Part of a small language model's weights: width 384.
MLP neurons of a small language model. Each row is named by its layer, matrix (up: input weights) and neuron, and shows model dimensions 128-223. Each number is 50 + 12 x the weight over its row's rms, rounded and kept within 0 to 99.
A block is one neuron, or neurons of one layer that tend to fire together. After each block is what it responds to, as a language model described it from the Wikipedia text at the highest values.

L7.up26:47 48 55 38 81 28 41 50 51 52 26 27 16 48 36 33 62 59 56 49 53 72 44 33 66 40 73 42 52 48 83 67 68 37 66 52 34 28 24 50 37 55 45 46 27 41 57 46 41 48 44 33 49 45 41 44 46 58 57 57 63 44 35 51 68 56 64 60 60 40 31 91 49 50 66 67 36 30 29 37 52 46 48 56 47 35 50 54 50 42 59 31 48 51 51 44
L7.up306:52 54 51 42 51 32 48 47 68 31 50 59 52 40 54 49 58 64 36 54 70 38 41 54 45 48 64 55 58 53 56 50 70 44 51 41 54 36 41 43 53 43 47 28 45 37 53 35 37 55 45 49 65 59 64 62 33 32 60 54 44 52 56 60 31 43 37 43 39 55 54 60 59 41 35 52 36 44 58 66 20 44 42 60 54 49 56 36 42 42 58 62 54 58 46 46
L7.up400:52 52 52 56 52 49 37 67 38 45 20 43 49 39 56 42 58 59 65 43 54 37 50 54 63 60 65 54 29 46 67 57 48 55 65 34 58 48 37 47 39 70 57 54 56 38 54 53 48 33 53 28 64 72 29 51 38 47 56 53 41 47 39 67 47 53 57 70 60 33 47 41 54 66 49 82 68 51 43 68 49 52 64 38 46 50 47 48 47 58 37 44 66 54 78 54
L7.up838:54 54 64 37 51 40 34 58 57 69 37 53 56 48 52 45 33 51 37 43 72 69 49 47 61 48 44 29 54 52 45 47 58 50 60 30 68 38 28 68 43 45 42 69 27 55 47 45 54 45 41 41 78 35 46 70 36 52 45 41 33 47 44 40 54 54 71 49 49 49 48 60 54 66 57 56 39 37 61 46 44 63 49 53 39 21 45 58 41 59 26 78 51 53 56 39
L7.up1139:31 68 58 50 56 33 52 41 84 51 43 37 50 51 54 53 60 58 39 54 39 59 34 55 66 68 66 71 55 41 44 48 57 49 60 56 52 60 36 56 70 51 42 47 36 57 68 48 50 56 26 53 56 63 67 65 58 40 52 25 49 39 44 49 46 47 42 66 59 56 58 47 61 42 67 45 44 65 53 36 19 57 40 56 73 45 60 61 54 55 50 35 35 69 52 49
L7.up1348:56 44 60 46 59 71 66 61 39 39 27 49 61 56 48 69 56 66 38 47 58 85 61 43 43 56 35 17 49 50 55 40 50 64 53 48 53 57 19 26 32 43 77 45 46 52 53 52 45 57 31 63 42 57 39 55 69 45 39 43 60 37 54 57 55 58 39 41 52 45 57 58 46 37 58 33 51 35 65 67 46 68 50 41 46 42 18 36 37 41 58 76 45 46 46 43
L7.up1406:43 48 54 58 56 41 49 38 69 69 49 63 38 40 49 75 78 63 52 61 53 41 58 51 50 45 36 49 45 46 40 47 69 43 68 31 50 50 55 47 49 42 52 50 43 29 43 37 20 58 45 62 35 36 44 49 47 56 28 43 63 50 66 65 23 50 27 53 22 47 31 39 60 40 44 50 37 60 32 34 57 48 60 62 50 53 41 52 57 55 51 55 11 47 65 63
L7.up1499:57 33 68 63 51 54 49 51 51 33 37 53 47 61 63 54 35 43 60 52 46 59 63 36 40 62 59 42 48 48 54 66 45 42 48 34 55 43 45 49 35 29 56 51 49 46 64 62 57 51 25 61 60 72 40 63 61 31 49 37 62 40 43 39 76 40 23 71 43 54 49 50 61 42 56 33 56 44 65 52 56 44 41 38 37 55 38 43 69 51 43 53 46 45 58 53
Description: Pipe or semicolon separators between cells in flattened data tables, especially after a number, date or time, as in 15,320 | or 040.00;.

L7.up18:44 36 41 18 41 47 54 53 52 66 51 52 58 56 65 65 45 53 39 76 62 63 55 69 60 75 46 55 48 58 38 44 45 79 54 54 59 56 60 65 40 48 43 51 41 70 58 85 36 69 65 51 23 65 50 51 50 60 59 48 67 34 49 30 41 59 37 56 53 45 53 39 49 58 38 52 42 50 68 52 64 53 53 45 64 21 32 65 68 35 73 47 53 46 30 25
L7.up338:36 50 50 45 45 69 42 57 40 68 52 58 43 56 50 40 28 38 47 49 47 64 70 46 63 51 41 40 58 39 70 47 39 45 46 36 57 69 42 35 49 66 49 43 63 53 66 69 65 69 41 40 44 51 56 46 48 46 31 59 48 59 43 48 53 31 43 47 45 46 59 44 44 65 52 58 46 30 32 64 38 62 33 58 45 46 61 61 59 68 51 36 47 39 61 49
L7.up379:58 43 63 67 43 51 55 50 54 64 51 55 70 48 41 67 66 62 35 58 55 43 72 48 51 43 41 47 14 50 61 37 20 75 42 35 38 47 25 48 54 59 36 54 83 45 58 57 44 56 38 35 50 25 52 33 57 30 40 30 34 47 51 39 27 64 44 58 59 49 51 56 37 35 59 43 68 39 41 48 60 29 63 36 34 27 64 51 59 80 54 47 51 37 48 28
L7.up735:51 56 53 52 48 52 51 89 59 30 40 48 51 37 34 52 33 43 72 48 40 49 49 56 59 59 45 60 32 52 68 39 40 47 31 64 51 59 64 26 70 61 41 59 62 48 55 34 53 39 32 62 32 61 39 49 51 46 30 49 30 19 56 44 58 46 53 43 50 47 44 64 44 55 49 43 62 23 44 42 44 59 59 57 34 42 58 45 61 59 42 51 76 57 55 60
L7.up845:58 54 42 59 39 48 58 58 59 33 59 47 53 43 56 67 29 42 59 38 56 40 49 41 36 44 49 50 53 51 71 33 39 43 55 57 50 58 46 25 61 44 62 51 53 54 65 35 59 71 51 46 46 41 37 49 53 45 43 66 14 54 56 50 55 48 44 56 38 65 45 53 57 67 52 39 47 43 36 56 56 67 55 56 52 18 31 74 64 66 69 47 53 49 56 38
L7.up1013:50 39 42 40 50 57 42 53 56 47 59 62 45 39 47 45 58 50 39 40 36 41 50 52 30 44 61 34 47 41 67 42 54 34 44 66 46 42 43 58 41 33 45 53 52 48 50 59 59 46 44 51 28 48 44 59 33 53 34 28 58 59 39 60 52 56 40 64 52 60 37 44 47 41 67 56 60 50 21 62 38 49 46 40 29 61 53 34 55 47 34 50 45 47 69 44
L7.up1049:72 38 59 53 66 60 55 40 46 18 51 57 65 60 35 69 31 51 35 59 73 55 36 55 47 55 37 60 31 58 59 60 51 49 45 42 62 44 32 38 68 58 48 73 42 51 59 65 75 58 44 46 47 46 38 52 20 56 50 54 43 42 73 49 45 58 62 57 74 30 67 64 63 58 43 45 40 39 57 65 54 46 36 36 54 49 50 46 45 66 38 42 55 40 69 45
L7.up1293:33 58 53 56 57 30 62 42 58 48 70 72 37 46 19 67 41 41 52 57 52 50 49 60 37 63 14 51 55 34 46 43 44 49 64 50 30 43 60 18 59 45 51 48 39 55 45 53 59 50 66 47 53 36 24 53 28 57 40 56 33 44 59 44 50 50 44 62 45 41 54 41 09 53 27 60 45 49 54 53 57 30 35 53 60 36 71 37 50 55 45 43 41 71 22 50
Description: Connectives that open a subordinate or appended clause after a comma, such as which, when, saying, because, who, while, where.

L9.up236:48 49 60 65 55 57 50 56 54 51 45 60 25 56 58 68 24 47 75 49 55 52 30 68 39 72 27 58 58 55 54 33 51 53 51 43 63 63 49 59 76 50 57 45 50 70 57 67 46 35 42 50 36 40 30 50 47 51 16 48 53 51 54 39 57 62 38 50 54 33 53 42 38 46 54 45 46 54 51 57 58 67 54 41 18 63 38 44 48 46 43 53 59 36 49 51
Description: Function words that continue a sentence after a complete noun phrase or verb, mostly relative "which"/"who" after a comma, and "that", "to", "been", "by".

L2.up57:42 68 57 51 46 56 65 49 45 29 52 71 44 48 38 47 51 68 53 62 41 99 56 42 42 44 23 51 40 43 61 38 44 28 57 38 57 42 44 52 48 65 46 48 48 52 44 50 39 43 51 51 37 40 44 56 67 42 56 56 34 39 45 47 33 42 56 69 44 46 39 39 28 41 35 46 45 37 58 67 56 39 65 40 41 51 54 54 59 44 43 54 38 50 46 46
L2.up147:36 40 42 39 53 59 58 17 53 41 64 70 28 55 35 63 39 32 35 45 58 34 24 45 38 54 66 44 61 47 71 33 34 58 59 54 83 51 59 46 45 56 35 69 30 43 48 63 46 51 50 58 58 43 63 38 45 50 56 39 55 66 49 64 60 51 58 59 52 55 76 57 54 39 33 53 43 52 49 51 58 46 63 66 28 35 55 42 42 50 46 42 44 67 61 39
L2.up191:63 53 64 32 48 53 38 53 58 40 25 41 54 48 43 50 34 39 60 66 35 51 47 49 60 67 27 51 45 43 35 42 75 52 45 54 46 33 50 59 37 60 46 31 43 44 63 34 50 28 47 51 59 46 53 43 46 60 17 52 54 36 68 53 59 54 39 52 63 67 58 78 60 37 52 39 60 58 51 50 54 42 32 72 65 47 64 33 69 49 35 50 51 51 57 41
L2.up539:69 45 22 55 55 75 41 49 29 82 48 19 31 34 43 36 45 46 24 48 31 73 32 51 49 53 28 34 46 55 60 55 41 21 36 47 70 44 38 52 44 48 59 53 67 39 35 37 54 51 54 41 52 43 54 72 43 46 55 29 49 36 27 37 44 48 59 51 54 65 35 35 62 47 55 53 64 50 60 58 49 51 33 53 60 15 45 48 52 30 61 42 70 45 53 24
L2.up966:39 35 61 46 42 77 52 56 43 43 45 53 39 46 42 59 44 73 44 33 60 49 50 50 60 46 52 41 49 55 49 57 54 52 57 65 38 54 58 41 46 61 19 43 48 33 57 37 68 54 34 45 34 19 44 58 49 65 63 54 47 37 52 58 71 36 23 60 38 28 63 50 63 51 60 40 43 58 56 45 52 39 58 19 58 62 53 37 48 55 40 42 46 86 58 47
L2.up990:63 35 59 50 66 56 39 62 40 46 62 35 34 69 21 56 62 60 56 65 40 44 35 37 44 52 68 53 38 48 52 46 30 50 69 47 55 54 58 65 55 41 55 40 47 38 43 59 42 34 49 33 32 34 60 46 43 45 44 54 57 41 41 52 67 51 33 55 48 47 52 59 79 59 54 27 51 51 43 35 79 61 54 47 44 39 33 46 50 63 45 54 61 70 34 43
L2.up1405:51 50 39 56 66 59 39 43 51 57 38 52 27 37 57 64 44 32 53 57 46 47 36 48 34 55 58 56 38 57 56 37 60 41 44 46 64 44 41 49 51 43 81 58 64 44 42 46 49 74 35 52 58 51 59 57 43 50 59 45 47 39 54 43 75 41 55 71 38 69 45 63 47 34 60 40 42 37 53 58 39 61 41 28 35 58 50 56 59 66 55 38 70 56 56 48
L2.up1449:53 29 35 51 63 60 43 44 39 24 32 38 47 52 44 63 38 48 34 26 62 38 38 49 49 60 53 23 25 51 53 57 76 61 52 64 39 50 43 53 58 59 39 62 53 52 46 51 50 44 53 47 57 42 47 41 32 53 51 64 35 40 44 54 46 70 39 53 53 53 61 50 69 51 76 53 60 52 72 37 54 54 44 38 41 64 78 54 43 61 54 22 50 67 58 61
Description: Subordinators opening a new clause mid-sentence, such as that, because, although, since, if, while; also weakly word-initial fragments like ex-, sup-, Rep-.

L9.up1311:52 66 47 52 52 51 41 52 57 53 39 80 36 65 51 40 60 36 39 52 48 55 30 56 63 53 68 60 52 64 73 59 47 42 47 47 34 45 52 46 46 56 58 46 43 67 59 48 37 46 55 51 27 55 50 46 43 45 49 45 42 49 52 52 35 45 48 55 52 24 64 64 51 53 51 70 47 49 60 50 23 52 36 46 44 31 38 41 44 49 58 67 57 52 57 55
Description: Pipe separators between cells in numeric Wikipedia tables (stats, charts, climate data), plus middle pieces of split words like disp-os-als, ret-ri-eves, sat-ell-ites.

L2.up42:73 55 35 23 62 32 50 67 53 44 29 39 63 75 57 63 56 50 74 41 52 48 56 52 57 49 57 29 41 68 65 40 66 50 45 51 48 48 53 56 38 44 58 52 44 48 25 41 55 55 41 43 55 40 61 69 68 44 48 42 50 31 58 55 47 40 62 51 83 52 42 67 47 44 44 48 49 44 56 50 46 51 16 50 53 51 44 32 55 49 62 54 63 39 46 57
L2.up115:75 47 59 42 63 55 48 65 62 31 52 47 61 62 37 45 47 45 44 55 38 57 59 42 47 45 59 34 44 44 43 50 50 37 60 35 28 26 43 68 62 54 61 69 30 39 46 55 43 49 49 52 60 49 35 68 58 62 46 55 66 31 42 66 41 72 55 50 62 46 47 69 47 42 63 57 34 55 44 69 55 56 50 45 41 47 40 53 44 53 47 34 57 62 33 50
L2.up184:70 59 68 42 56 57 50 39 52 38 48 59 45 57 50 38 63 43 44 45 39 68 41 47 64 44 50 45 52 17 24 49 62 55 68 56 42 39 48 71 44 54 85 59 54 38 79 29 45 28 55 41 63 36 60 48 61 40 69 40 41 59 36 49 55 46 59 41 48 60 30 31 36 57 43 55 43 51 45 53 34 72 56 61 56 53 40 70 59 52 60 30 52 49 56 35
L2.up509:69 52 49 33 81 72 53 39 57 54 52 23 65 57 41 39 50 61 60 57 56 47 32 28 55 49 56 52 42 45 60 49 53 29 29 53 67 12 39 37 73 48 67 60 54 39 67 48 35 67 33 24 42 46 34 68 70 51 56 46 52 47 32 56 69 60 42 46 41 56 35 58 72 57 35 47 42 47 69 56 39 46 27 53 66 50 34 34 48 80 48 59 46 64 52 48
L2.up1005:53 64 59 40 44 28 24 39 54 33 23 40 50 63 49 61 56 71 30 53 27 68 39 49 53 43 66 42 37 39 50 40 34 52 54 45 45 53 40 50 46 56 43 36 39 37 44 43 51 41 44 50 54 65 56 73 56 28 52 34 65 42 55 66 52 63 60 61 71 39 50 63 63 63 43 41 29 45 58 58 41 61 40 60 54 38 59 31 53 48 65 73 60 45 40 48
L2.up1349:43 56 78 42 44 64 46 53 59 43 41 54 45 43 67 60 36 58 49 47 50 58 75 27 43 74 40 48 28 53 42 47 72 45 50 62 43 44 48 58 60 62 56 64 59 42 43 40 44 69 35 39 50 42 59 45 37 41 57 39 51 31 59 39 29 66 53 53 47 40 52 57 70 57 41 43 50 43 62 49 38 79 41 56 65 42 51 49 58 39 62 42 59 48 33 51
L2.up1430:53 58 60 37 58 45 70 35 56 47 29 47 61 43 35 62 47 45 52 35 47 60 28 56 58 50 44 63 38 52 51 47 61 53 58 50 60 50 55 29 29 30 72 56 42 46 24 41 72 49 56 49 43 58 23 76 42 36 61 57 64 35 75 65 36 57 61 38 67 62 62 46 35 27 38 37 39 47 40 64 33 45 41 80 49 45 51 45 59 26 24 45 59 63 53 34
L2.up1493:71 41 67 67 58 52 43 40 40 46 45 57 42 38 38 47 33 55 68 58 42 45 45 43 67 51 47 22 67 56 57 40 56 24 51 47 25 55 45 66 32 55 32 48 43 46 64 59 46 72 45 73 67 60 60 67 47 49 49 53 54 55 34 62 56 45 37 35 47 26 34 46 59 48 49 46 44 47 33 37 60 51 45 62 42 58 58 51 43 50 75 56 57 53 43 38
Description: Pipe or semicolon separators between cells inside flattened tables of numbers, names or stats, e.g. "1 | 18", "0; 083".